From a checkpoint of a small transformer trained on Wikipedia.
Size: 15 layers, width 256, vocabulary 8192, 18M parameters.
Architecture: LayerNorm before each block, biases, untied embeddings, attention and MLP in parallel.
Training: a variant of Muon for these matrices, 786M tokens, 6000 steps.
MLP neurons of a small language model. Each row is named by its layer, matrix (up: input weights) and neuron, and shows model dimensions 0-127. Each number is 500 + 25 x the weight over its row's rms, rounded and kept within 0 to 999. Numbers have three digits each.
A block is one neuron, or neurons of one layer that tend to fire together. After each block is what it responds to, as a language model described it from the Wikipedia text at the highest values.

L8.up486:484519502503452537524484518490476514520504514555476536499525466500484502499502531510517539444475499454485521491464484514543501481475511499492486511538502506515481470490496531517484499531462501488535526462515536473509528462481504493480489478489514512470486526519478522503459534471487496502472506480486486510486495486511475588495519471474499479461489513494491498527517530502497514481545
Description: Word-internal pieces inside long split words (Mun-ic-ipal, mis-cell-aneous, re-stru-cturing) and digits right after a decimal point in figures (119.7, 44.0).

L5.up78:547523453527478516473513482502501444516459489491481531462461541499511463519526447569486541509531429510483487478528489528492512487489540494461498510463488559442452535498487509519508489480500505488475481516506476492474490497497505511444482485507517522474483528543518507506516505534489496476508519469506536497499436487483500507523445480516496472459521498525509484487484469418503495463520
L5.up86:452495515496474484490508521498487494526454541521472517566518490481478468498498501523485498537504484507527518465533470496508543510498513481476500492525539544513497563484494501465469466471536490501515444503473460567508496521555539486521512536513490506503498515463529509498473497485463491535492482470480466519489482498512528481494492464522510470499473484508540475495492505481508468516489
L5.up200:521485515518480474529492488477499547534470487465503478493470497440520519542475509482479506499548481536509461511497511498474500483498470479491488525486443485520499480495488508549487515545487504504513473537475522477493497508446497469459514496511473483491507492494525498485525482481492470538500517494490498495497491487529536485483434511536490471487536561492517531528462512498498507488483
L5.up308:542491508511483493446452524531501462485529507510498548518481475512464494503475554500476499449498478506503511519506496505488438491470487464488499478524502524514518508499511530482485502441523517483511493517461514496525510518529464517539506475496524449458478488511493493485526530438508488494459504496523494457467520482459495600514485501499515448498478518534494499496503507513491540472493
L5.up369:516502484444468488487514517552506507457511482505499528459467510499498499504493482498463536454466493530476487485515473508499490514512542512461526496536478482485502483515508541517527465493484489487539508521494552504547531520507503524494528476519470525499503498473514499521522500498489489495496533473502498389532499498474517489563470535533539407491539510459485496503498500481529512480532
L5.up633:519504531505456532430506526500464513483516486497553498491522536463503464510489443533446474505514468545524495484462481530534502504499455496494483491540479516488517475477539494501542501471494536469530497527475529519500495525549499487469521508499494518469499501476499517462475525486527494495470518471526488401471468489501532500484480496512524507490520471500504512479509509500489504498502
L5.up744:520496497472513513523505464486498489547451459504519502502491491518530501498536509510499543454477485500518507459492445465511494469477490484485500496486478468495506525482493513546548488485470531472494455498500497520470538490507510563467518499521467506510484513526487480479532491462491469502498505511521467454475500496482471483466535486556485461522488516532486520525506477496538512511505
L5.up751:515486534517511501516467473544519523532496472510531497505474505525517527513484507524456489535473481489500444478499515518484501486476477477479487498532511496474484515515494494483442485482447513457550505519478505523564522489534497507495559478529501472539485455496500497452456489453520527515483463475491477489512482481499499516508403451516478500502493511522480486502538508491505472509532
Description: Short subword pieces inside a word, right after its first letter or syllable, as in spec-ul-ated, D-ar-kest, T-ul-lycarnet, often in names.

L5.up23:498504501503514515472490474488523477464510515487507483458547528502486474488463523504510514512508490549472521486519502489501472483441484504447484483523506496506492479505497492507547508508476526479513514503468456495503504533520462518503482486503451519506483493498519515453484544471505511508507552533512497498451549483491504480506484493477501507469481506480509490505503505468571567509489
L5.up94:459512496482456509455472522524480477503480472491475517504544520518528519496504526476516452505506515571478503552513471501459491529519501524503487537506532514493548530541515488516469454475475523553475521514474465541536498478511465504478490533497440492490486498489539444508472515460491493443503515512505525482521449475496524507508469495496482498490467494516510503496517519505536515464535
L5.up173:486511470428488475480518521492500475513528521490493478500516474533517523488480462447505519461513519477500505503538549454469515489513519492522495518488499474486509460560475502493484530480522490502520522505498495463530516499517511497510459464491500496483477486530519474502502492498495477528487536499452492509513444507475501495508462501487481464466520491527523512490523528499499519540515
L5.up235:479508478513455520431460508501495517481509517550521487454491468522483518509516495521536505530537515494453503472502522442476450462469547516451485478453521512491510514526495500477510496522474521510471468536496505492540509524505488517510458454481496487452505484499476521513502489496505476477510514554501512499519487535479471453496491524502539498510503483497470510518522507474515479503487
L5.up349:487510475495486496502499501490477472492519503508474462482474492528529472497473500539494477550520486530503522507518484455515491526490479498478545500503513552520500518497485508502487527489485483515477517470475484460523479497516497514482495491517464500518496493499500445521565511502451509479498533537470485498510503493469511495491517520486435486506481479524499475533469506522501504431503
L5.up362:461487493490480540451486536518530497495472529451473504468484476532519501498543509478524500548484501524496478475560518475473494520500524529511518464510534489510501523506499514512534463521495448457496484479445513498554517532483499469492488489507465497504471520519524455494490528533539531526483524489464468514503469487469485493490425479496510492494489510490501514540493507478483482481515
L5.up394:483463439506458478499503463477502497525498528518513466506568524559509528509481467504504486480518524533479509457498525507517522494527523514474546502531478510527484512524478530510484494465457475482495481466547519508529488482478539504477555494542512489490494508502531477510524508481516513471492537540490523466481496515522491502502506493481524463476481509481506541509455479485490473475505
L5.up481:515495471525486532501483510490512517479512521506452506545481503507490480478452569488476495511487513479506447476508491536466550527511503493492609516520524503531494483546505499475489471504549550472493491491481523514525514504506485513495532470487474486505456451507486510500521513519481510518514517518502510483519489453489447502524535499475497512472488533496484499508501503474514517507500
Description: Word-final pieces that complete nouns, mostly plural suffixes like -s, -es, -ers, -ies (firemen, masses, photographers), plus nouns like people, part.

L8.up228:523484547457491546519498478519514496511475515475515535538487483467479517469501459506490550498476544514452503530454495498492475530502504516474499467502479505519518479524467516435514503514521532491503518525558519456486470515497499464521504487531559514489508493494517482498516492494518468486503512484450485537472514487495499485531518494499465528465499520524522541506457443531499483488509
Description: Plural suffix pieces like -s, -es, -ies attached to nouns, especially in section headings, infobox fields and table headers, e.g. Bishops, Trades, Credits.

L5.up79:479507488470495465471483535521467491486525522511489550530503481476505487529540482495495482511506479499500499497484462557480504452502513479492490478470487562475460506501483477484475472514498522507504547469499523469538515471526467478480497483486542536507449490498476467501530476456493490496488497542450478483466495533480483548508504504500539522506537466471499540517536525460486524483528
L5.up127:504492519487468517532557539506482496437506538487542516517489504497500513501519513490465493513480454537500523489529480486521504472514514502510529519497474491482495509478489450495514490475482516534485497462510516490492522424483520544486520476460535518534521475490492504506492496465514519524490484486496527517504467499511537483535498495472516496514511481498474503488488570503498481518484
L5.up151:456470489444500486513556475518474497495488517485454590483514506498547510509519512536542500546514524498499462488514498482451498485513455490511518511492503516502446504482479513478515484513496503520476503497490482497505536494508498513519518511501523509503527495473456482505478561474522497504530533515524503503474502489502527465496470496501539495471510485525497531459478566447516542507512
L5.up360:512486547538480461510505462521541476506460498525522565451529499476504524526486505478490497582503490515515459457462522446475518506537491513487508535459524516466461462512489498491540483467459530519485460474484473463511522475512493465495508523515508501489540494521487506507508535509506552466500452498481495512511502493536508481480490467501564491498527487515518524503507513445520488484503
L5.up361:466498542465507482522537513503525495495518502485534520465533516519466528510478510456549483525475504454444504479512514493459513497537495515469545424511490488472487469519481501531486493479492522475462476479502527488567517495498449485497554554493454512500558462517489520535511490464493529516524518496496460481501499486505475489486524507502476480530479485494500503473496470488497492503486
L5.up476:529543542440510505542542484516519503500466488451515528493481507515514528491488497502531482514538495484472511500513493493514529492484516521501526445521461518457498481491482472477516512498492524497473492506494519488502467495510524506486502500486507492499532496530493484481496531465493503514496499500499498521481464542468434575508530486497524508517535481504481491482594541477532524469504
L5.up657:555483525488485490461489529530506502470494493492510509535549484504512540496519527476467522505499475462483519467499517492491509467483517515517482449484452510476508521465525526503496486479499491494487522495506523520549522466537483517517535464470494490493475488481500503505517545476449513495529490469493490516502489511533474569540505517461527500531511502545469502502508502523487484506432
L5.up671:504472494500520533519513517452500493502472510509466476470518512517510495520514519543490518512508488489463489487497471486473476478526498510485502473460506543522506511476474484521511494545486514511506564501540449505478464463474516517516516482488492495535490479445498462486513511498505453520508559498467485535485450465530498502488511498512523445489527530497456501501528487458555488506507
Description: Last digit of multi-digit numbers, mostly vote counts and point differences in wiki tables (1,15-7, +3-9), also prices and yardages.

L8.up242:512513495508533472443496486496501473567522507512479512517544490490514459474493487513502521516482473499519474502489507508466506526501506494504453539518484494534529483493517485516463492461498499469507497524467513501539503487462464501469485501472514470460509491524517532489487486489503558505471502518518480446484533482481504455505524498509488521488492457474541521494500460527516526513535
Description: Short subword pieces inside words broken into odd fragments, often violent or negative words, such as b-ri-bery, s-l-aughter, s-tr-ung, w-or-sened.

L5.up25:495497470513479503508488521533520482487531491497494518536511499507538490543430478475512469485479505468511485484513532558487469506492499511539462479508490529510463512498503507489467491474492529522500446426462490512508505501453515519508522508526491504515487492484495525494484480494503465459493505488462480495482505493498492487508498518454472465487517537515518522534525514454548487504492
L5.up83:495493512482509461513472498499509490503545508505525550473513524469510494500515499517496516480479496535487516560534498497480487494479514537497490512468479502500481508496544513481523492500453522459521482480496463490505542470516478484500561525537516470521487493538505513514501489484486578478495503522470498531484547497518508508506500506531490504453494473506490507509540543470497466476508
L5.up326:534507499466522518491479532500472487493518499482529506500535519506519500507495506508499478508511523505525517488564497535533496477536510453498471483525543514485495504542506498517473478496537532549465521502518520484496484494478484526506538477501493480447484490502532491509489460501494491510501523445511489433537521488526510471533526494446499460476504501515515527507509514495491518486469
L5.up487:506479521507512496456508478482525518516500518485496534501498465537467548491537489436544529520509533510499496498553498517505505479495491505481514535452525459501494512486528515552525493512455503491484507489469497491496506463487516494486504504535466484463459454482521521540498518500524496550534513479475518499536509550523530497496504466532507513501516483541495509502568524480475510500499
L5.up523:518468487489470515481480522481518497529489526490524479525492483516528514436518500506542472518453486498513514507526528510509514537511512506474477502495494496502508513479528471508489503479496519500528481490515523514545457513516498541567537517528537472510511476493522514509490469503514503457454493540468447488497502479506476522536530521516460513509498480496483511536511511496458509463517
L5.up568:500439507482490517462490526526508526532538487501509546496560500491496536504509515507462489490483512529491490495498488458498521480505491523508497489500505518486526498468547521531453495536509541494503530534465511485478532501466526456492505518552505493482508516509538510558517475496478470479547460497475526427494516523527526522487482509508510484495467528514448565508498514511469480475468
L5.up620:500506470459508556495458514515448524483546525552478451519518512470493516500504515486491478494477524468526493495520505546458496520514486482507458449474482525494528492491510490484506480530485542529419486469481518535497480508506494528474529515504498583469478477526507508561466516480524481488507476462502487500505512483540483532509490485420538527537509474521511515527483489517561490476513
L5.up652:502492509523497479485515519441530505493541478499493565546491505497496522556470527529493479489530511499475501499503489491506470509505535506490530513468507506532503487505532525530483484503466557493499482477467526546530521521475443514475505482525466457511479475501526534562467541477510504476523494518466526455501557517474503493520524492496509496484537542501487497521536517505488561496515
Description: Final or late subword pieces that complete a multi-token proper name, mostly foreign personal names in lists, tables and prose, e.g. Na-dal, Kawaka-mi, Gros-si.

L8.up243:516480498429436533484496502523527510537480485467543509455521505529522521571513526527497481516500526484517468479508492538513498446471496499473494479511532523501461508518468489535487575540508500464519478505491499494488498509561456508474520522493510492467454477509497507521496529495493492446533480512518499520498514479525529504464494532484492474524512475493506542530517496503439500533482
Description: Short subword pieces inside or ending rare, mostly foreign names and terms split into several tokens, such as Lecon-te, Ehsan-ul, Aeron-au-tics.

L7.up48:494462525506504510509516544468483505490545523472526513506517498509526494484528501469569455517517524479541528482528500437468485534491543523503497494424485509483475453486491447532491565497501491494506485522494531483511485462497489522471508482501461520464509522513509535528515510548499498472472477513490508454510479483484547520439512526497536526561456527516490500498510512504446476516503
L7.up125:494503473485518487503546494482521509508477536493485487501468459544507482547459468491459509521500493497499554458497487470511504479565478495484522521540497488476465507512518540549490492474501559553515460458532537514467482541497498516462510440518504472494511510502540523502511481480536492514490567510511472509462463507484486515482482471485521485512515510506549496565486509474483547474510
L7.up253:501468510480510502513497524449500506518436496501483524483495488537485517493482509491487476492449460539514506470521512469493514504503493510472489507528505454462483506522472548520452509445512496483514524488505480502517485471507499496468539504481498496474501499513491448523486497510500517516516503513510486489480511536524498555466487536491494536511489514501508434500479524507522509510466
L7.up434:514495514510537553541528502515476541517502504468490514509493499507498521544511515462523447503497551456542430454460492464490490478498465515537541494504489505479495527520499484507508457493506513499513520471529512488507505468511484476540540480503511540490509479514512461534500532481478478506502476495486502481542536487465511517515517504495489494448504507545488524493560449503474508541508
L7.up522:517507541474488482447517488476553468554497489485465500511520481497506502512479520510536484508475526502492482473487500487455499519516482507468546462440546488482492496495465543506475502507497487531529505499480472518514480499470524482467484521497503556472485468513500504511501499466488439506527497527453492459456502463517488506507544498492485495468529490441514474479512470482514509518497
L7.up559:492507510504524544505527506507490493498479525460529514469477515483529490498464466480516501485479441481533554506447487479469506510527475463501518497506461470440497505505480536504500469532525513477502517491497518491459508530521503506492520486491474471517522519453490467477479545529484522464507498515468464514419528437447460477535496496510508451487485498515520468496493540482485502529459
L7.up618:496502513472494507464511499490468484461465521449506530530465505509501541535525508526507491496490482497496477498492495551502513521510478529513511508533491557441514504518525422481504507595480492531503535501459518485528498527456525461515513477528486518498512464503491472497521511492473496507490466532488504483525512500507487485499495479478515508481504526514489453490493518506503525469498
L7.up678:525503502476448500513519485515533519535512546510492504510504504506507531498488518499521483512475468513504526470506499454474552484505507479471505549497500533522475505473534493515480485509526505506476481506510488513456492512458507532468486400476487533528511514539510504468530535524549482481446482511457477485443515475528514538507523472507475469463499534497479490525487504519482484525510
Description: Digits right after a decimal point in tables and figures, such as 22.0, 16.5, 119.787; weaker on mid-word fragments like ex-cell-ent, for-gi-ves.

L7.up47:520477515500468534510484533475490564466466498530534480482494505492493493486502453507503518457513544479502473501525463481505538501471498511480539499462489502530513509462483515489483497513489547447503487445506513502458485503490460487477514498463475498493477528517515531514499549471523520469537536500517514489512516496491546528524542543485491456489533523507510502565549509523487491548484
L7.up282:463499518512494510496484517457494503526450534477462563499490494499482483496468479519492498499515546496506513483529495498515517498428474544500486513509538537462515480491475522514501504490508461448468521504551498492504497517497486481543516451512501510494501481496541522497495466522488492486491530505480471476484489486503474510453513533464449489520479515518560484511525485515519473496490
L7.up366:474508499439529517529478521485538519493525496506496490548522459526505529467515505460485509463517528514458490496547449478492480499525539495507521488462536539487537497579504474548511503495490523486508480521503505499585522483501464470485508501561479530511507521486522487470502551475454450488512452493472514522495505489524490450520505498483485544513529489511488500509508526515498491484473
L7.up477:501496479498490479577512512502526519491519525488502484476493481500497524505529505479574492521529527507517509456462557506480552503497493533531467504480535568463423540514502492522510507475536519518473517531488500473497468458515509511500530505516506488545499517508430504516514512531495532485455495498495517495517511531468478505514481480499513461472470499459498461504507488472492483485492
L7.up530:499470520475487495502482522480539459511501513509458481508511501466478501525520463499510484520529559417483515512525512508481481455498481491495496491459516500481515500481458479524499527469496469479455476507501497492515488532498527463495495529530493457495538523449501509515538525461460522542492471531474511480512521529532476559484483532493495464493469549506503508499501521521497486512478
L7.up610:512524463498502503520515509528515451475515505496502483499516530476476476457528474500575510575503495502458508492526506527517502498518504508511523514478500544496500501484514484440508509507533496483485508507493493511480515527477477500506488502516504503492496491517521492571490476437521491506499499525479478450530528510488517506516487477484503495497488527485488492495510496514534510514511
L7.up708:522494543502519505532485501553493478524519500497492525537505481544508507505460516497502501513516520499535506488547501486472502494488508517514477470531477459510493524510461453555503493508465509485501476490501517458583511454496485501488433498537479485555493507508519501494480464491503488480494491517503511480510478488499515515492511476520482493472475489547492504488529524510485504523493
L7.up714:513507498471506541490462530496492459463531495548511541508544485467486483501501521545500505480543540546512539485488514504491459460496579503514478493465530532454476445504447519507511479514497551491529502488503475511471511514479490503521463496539495471502518471502515509518483525486465489477539462521492501522498490477509541470496466503526488479506503534479509499519526478533490477529516
Description: Inner pieces of long or unfamiliar words split into several tokens, often names or foreign and technical terms, such as Cherni-hi-v, Divor-ce, Mycoplas-ma, Omni-bu-s.

L8.up8:502476522529482530504542548515495533495525526521497472466507491504464483493466472471503513501482464493464516502490498479499475514507543531483495506500497495483487524501558500512480547474481492540504547494509497465513560526537519507509501528497478497469501499474522507511479493499487490472469511468505504510484480496495526529457444459533472496532529491505517562478512494520538480529525
Description: Short subword pieces inside a word just after its first letters, often in headings, names and tables, e.g. C-har-lie, B-ish-ops, c-ur-ious.

L5.up82:556517463480479524514499580504539553507446503525503520485505518496512520468494527496484512477494515498481512477483543495516539504518539494454508519490486496496475519507445523437509491530466501515485492528492520513452511464464559487520457496494501506479510517539515448499476491505485467501543518528489504492453520529503480494475500511485507520537521514509461481490495510503484466449487
L5.up107:482479494506526498481539548516514472485532496507473496508483507482508500501490507484482476449498508499509483514487510475524421479499555526531513477425481504494476508522497536466489494483496538522515447523512533502491502412484520504486524470523532475520463488488519504545496490455529521470504511531486503510468512506463517476508517541489527465526547512519522523485465518527569474449489
L5.up199:504487459510457496440508491498461485491488486523478468511567500485530487473546550521532525533533482525525545458523559468518507494483541536482524525485532489504514557498533517491478504492532474515512516496541533511501516484434515450541536478490544482509473508511542473523533492493478504469482519491485514493456511470525500536500520493498487477469482481523497492516477510483492513505461
L5.up224:518464455499522518513503561496494473510487500478505488495527484454479531478484451506490475515478463454510528500534480469473497531503512499496489524476515506519513490518544476490540534537494468493528493514498554499507521522524550524486498476484528502501522495443513479540499533501528470484501519489485539511486545495488502490523502503521505520493554459481476537489466502536513481418510
L5.up365:491517515480480509485509521536482460514506527492483482490522469472495497469461518522462488492492472489465536499481521506497514475451502519494482516472496535499516531465541538449517536471476498514492494511479516496480509508500504541540565431501482509490459533503548525491482477514442510507522496497484487497471472514549457471525526535481475439520521485507475527488452487508488486480488
L5.up431:526509530511495505512489543510499515481480528478514517528539508512553503459465481498479490561497488520516515481491549504506550482473480523482552514480481478519497554490498511451491500484505521491501482529486494482505501505501526488519520491467499518480502456479517504516492505530480480535502507506511519485527497503512483482449507536502462510549467421509486505507523525500459474508451
L5.up535:506531520497500451510478493519487519515446468510487457520549504482476495491491498525492508506564477512509521480505516501476513500541495523473506494498472496513491504559478536459509473487496515517534526481456520545471500551494493490479519478510492462454494488506502506491506490475564483471470521503492500512504531514520441449522523537519484519504491469488484464488486470474496487470490
L5.up723:509460506527503502484481492474466470501516493488513501479507501476545511461517508499481526551510463538552495551527527471518492522533521495488471492443473455494508515537483492522491528470498460535461477505488517471523499493480521523525521473481491515500501475474489508483514498488469467497474521511493505472523497507500497485545434463499479476425487505453566478467483535484508507517469
Description: A lone letter token, usually s, cut from the start or middle of a word, often in foreign names (Ja-s-trzębski, Bre-s-cia) or word-initial S/D/F.

L7.up35:527454517520511488468538521507481500538479496520456456519536494458495498522503524495472485493508502520487543481491491485514487509510508513522525536521467525515463495485507516417524507546506495493459518497483528463485500483498485483509528492480451480465465521515477536498484507508491501530513499501521540498493510482495513541461504490494511481505521533538513487517493452487479539469520
L7.up170:522503481520487520521554473507483487491519496495510524520550491482491508515523495503485505506503501487498495470473499486519500502531475539509481509529499472532499513519498486500469485524501493515548532471522482492522480480480455500484512525490434425495518497484498525539523524531492434481513435515540510502507467450474491516490495482474465524530520493502541488510541465509501536480501
L7.up227:494528461472471499461459509499498514446486463490483475514524534491511463508501476502509511496494496509547495505470505488513498473512489525473514535510505523522509498491500487525490493484553482528485554499497549508533480500495549505443501470514492499481479506474516512569499475478516486501498533493517479454483521478438533496491483451481488545512479470489545497485487510497493483459505
L7.up298:492521508541512463482523495527476486504472487570505516528513492535449449478508541518528497498526476524474492513494547513501514470502530497458494486490475506526489506498540472481470483527469495486499520518485472465475446494508479507471498474471475529488504492535468526504508506545495497512488513497521508449473503510518536479478534481494475515539509523486531510553484527523502520517539
L7.up306:489508493512471490488543519473514519507517478464516521479509506499479453500478521514482476506442502513528483459510535484515504502500462474481484502459478471507495502500552472477483495506552453506487519488520507515490501532532499480505469468464456534472538488490469554544503464548464467528477506523516514458540474501495502491465532511442473517476493488470542472530488481524499479497516
L7.up623:537555469478480513450530492475509516523498483538487492503484453503469457498457488483513495555457512503502521481478509462521543518528459489493457502504465458477482500467525446500483484479504533496497507526539477460513502475483547518496535517501492524459507540470492488515481503488511501538464471528496523517485495456472494522507509491525495520501496468514497501502500483520525486511481
L7.up703:504556503526477526540517514478509508478512515531477549541516481507526523463491538540459522489480466517535504439483519506499494511521551503529503512493496502482506554509526516473533508511533505475491515488502511514538497455474537556487504522484479495479496508519486510490486501492475503505488428485492503524539506500493533495511494439551488501521531501476481511510552515516522458501491
L7.up745:496568475511516476511560497499508500504503527553524513514538469516466548501492527490492517479490492513533505498514490516512508491509504493496480479506526472468486501504526519493513502497494567513488539504531472488496487485443523489514466522493501482507511508520486542534520461491509484463518469475489488496476464461483466476510475488481535554506527481447478487524526503542506546482461
Description: Short second pieces of words split into several tokens, often right after a capital first letter, as in Cinnati, Wednesday, spawn.

L7.up57:523484520495468507509493482502501511541504517474520496508477502491483492489503499482477504534489513545524531479511573502492499503541495484444473531522477466448521422467487498485523478525462481503486498489497516516507505514468438522533507480472481500478471483480527483513509553537473484512465519468501483490530518506487498510515478540535504494549496487461520511496512455505477489488525
L7.up72:491519495510501464408475480523463489551477549519473515478488511479517498522492519497471496542539484510484504492515508481451466507497473510529438440541476474472517512464504508468493516518457468494510446486476531494497511514495555494467480479500490580501505535495497473462483487477524504514504464529516510537497499525465492505447494506508515559501506516477477542488523487487507455551470
L7.up105:486523508444472482436508506508460531496479534560480517490575503465492526504504501500490495507482511518481485499508500516496517499481473521500468489501527545506497503496507543498502517466466487556520499517548516502533487513493496470499524515487515505472506478475568486468506521442485459528473497479528486523490484507533520489521486509494503461504486497507495531566483473525512493466519
L7.up141:503484459516473498500485498462467458481509548535489495527510527474486522501502499496532507532520484492510547499481474461506450496500464501455461498503474500520522463500495477500454479502463470512521561510518484504492489439445525491485514509469503529475504469524470494482511500522477514533389463527527516500495505483499499468488507470534475535474510484464490549504483480490547550523505
L7.up158:518533532478517497513495508505528532509509480487462498498507483497533478504507506492489547482519534498510496516443519517499462542472541523489486506492531559543491471473516529518489532501504484454474525519522502459490479521495493480516554502534517507496485566461529495536469507478540503530487507546470494495526477500519511504508462498481469488495488497524504578454502511520493495563491
L7.up358:479494487476506498531508516580516547515493489464464483489533476522526508479487498553496498489502499472502479517505479495524529480486501525511508506472500505500521559486521532526507479510451494545553482501449490540499526484477557465503476543502509499442477505477490498454468518516446474542473507527513479513477478539503477463461511499478517513452530515543488534510535459472527478469493
L7.up472:515478492547511475539484496514491493494492505556514452519493508478476532500526470480448469493475522481504453505519483475503474458489485505480514510538493475511497423517510480478497479476486518506523519503510499474469485496506507538457477510529469492518495469556520513493482527484531525483517505463488449486481513459490498518503449476483447497508471501506510542483463499493525529530512
L7.up660:494503533488457562497489489476497499520459495505494473486524483505510524488441498510468498561514487528455491493465520505495507514532497509446507495537513502511456500496548535504489512507496455492523480485535511469486474477526497505487458460529498530503479484511572487518475512485484567503504508498498480491498510500504497504478519474485480483475514528476494545494501463512533529521512
Description: Suffix pieces, mostly -s or -es, that close a plural noun, often in section headings or team names, e.g. Charts, Bishops, Vikings; sometimes other mid-word name pieces.

L7.up178:444511493502486508467495516498479497508495453503464489489481536443484512502502505481486488528482491490510511477478486506452543506483500488483501524490457469487476523497498530515501503459514527490496533495515495496441527515531496542534512487463509483498523471529474501499499516488464477500464479542496519517479501427449497592487508485486499536482515474499497441465453497523462509507498
L7.up363:468467479458456438523527512505502486520461499506449508508492516454531482487500535524491521477524471469513489488520500493498490528511534501478533533510487542536506516525490520506520517436483478465515571460517492477463490508497510486472459485494469490531510503499494494493488503543514540500445468520487530524510547490509490512484484543496484527508481458485540510520524456527508535485531
L7.up391:486506486501533493530518510464531500494461522536453509495508499534468500505476518511504507549507468499484489450480528513506497470482489506494493457497501511511489543535502520470495517473438532489529490495530517530514534454531482472581472457492515517519492467468513516487527466488475484476518547495490466473510527531531459493502485527464525497448522485477514494453499527527472504485497
L7.up512:449493547476520448481521500494468482487484518521526499470520490523528518501511503478488462498506513461487496516524524475515459482492490529479506476505458484502464532474493525510509483484446503492520498522528462440501512519487527526560480478513500500497506510539494462523524492535504474549501472530449515495480507501524476512433487523516486490509562482484470518515499498496496538495495
L7.up563:464497461498507491502472489507495518501524541522511499499474503491481522505529507496500523466527481524530487518519519495487533489496518510488477517506479468467488501492523528496506497480483481549526491499517533485466527513489519529523497472492440482508511492520472506556518492519443488484491469500472493482502503460506476496526479465526516516504491508496484478512547472510521576540515
L7.up573:465514457505500532494482493485498517547492496474493541472511499467521510502460448474480494530499496503517486466489468477467488526475509517487450497536465501489473489511519499497505500486465558513552525534483512494496470504496555497490494548529507422486495468521486521477502530511488494517547496489508526501513515465457483551505509503525477503485546478479505472526500501495535445506515
L7.up654:496508500472479492500470488494490460522496473551452454528523501497537546459489506509486481519463485552583520529499545481493519546480470523543516535498518466487486479468499490516511528484471498509512533532487480539508530489474515478518528506464493535488505481530469472481461538526505467534452518508530483496526515524456500470460477501498524502474470502509493554531520484476477483483500
L7.up677:477525465508480479458513512509522525512500516524491455521526510503498514478481508481473497490474477469529518492485484531510521466455487423479506502508501480483515479515496523485526497494476508439496520496531570501481483480513483503491478525506526470495494480540489521514464501497467516504484510530473506516518450488539491472489488520542450509519468499496575542475455495535464483471493
Description: Short first pieces of words split into fragments, usually a lone "s" after a space, as in s|alvage, s|mitten, s|tolen; also cre|st, ri|poste.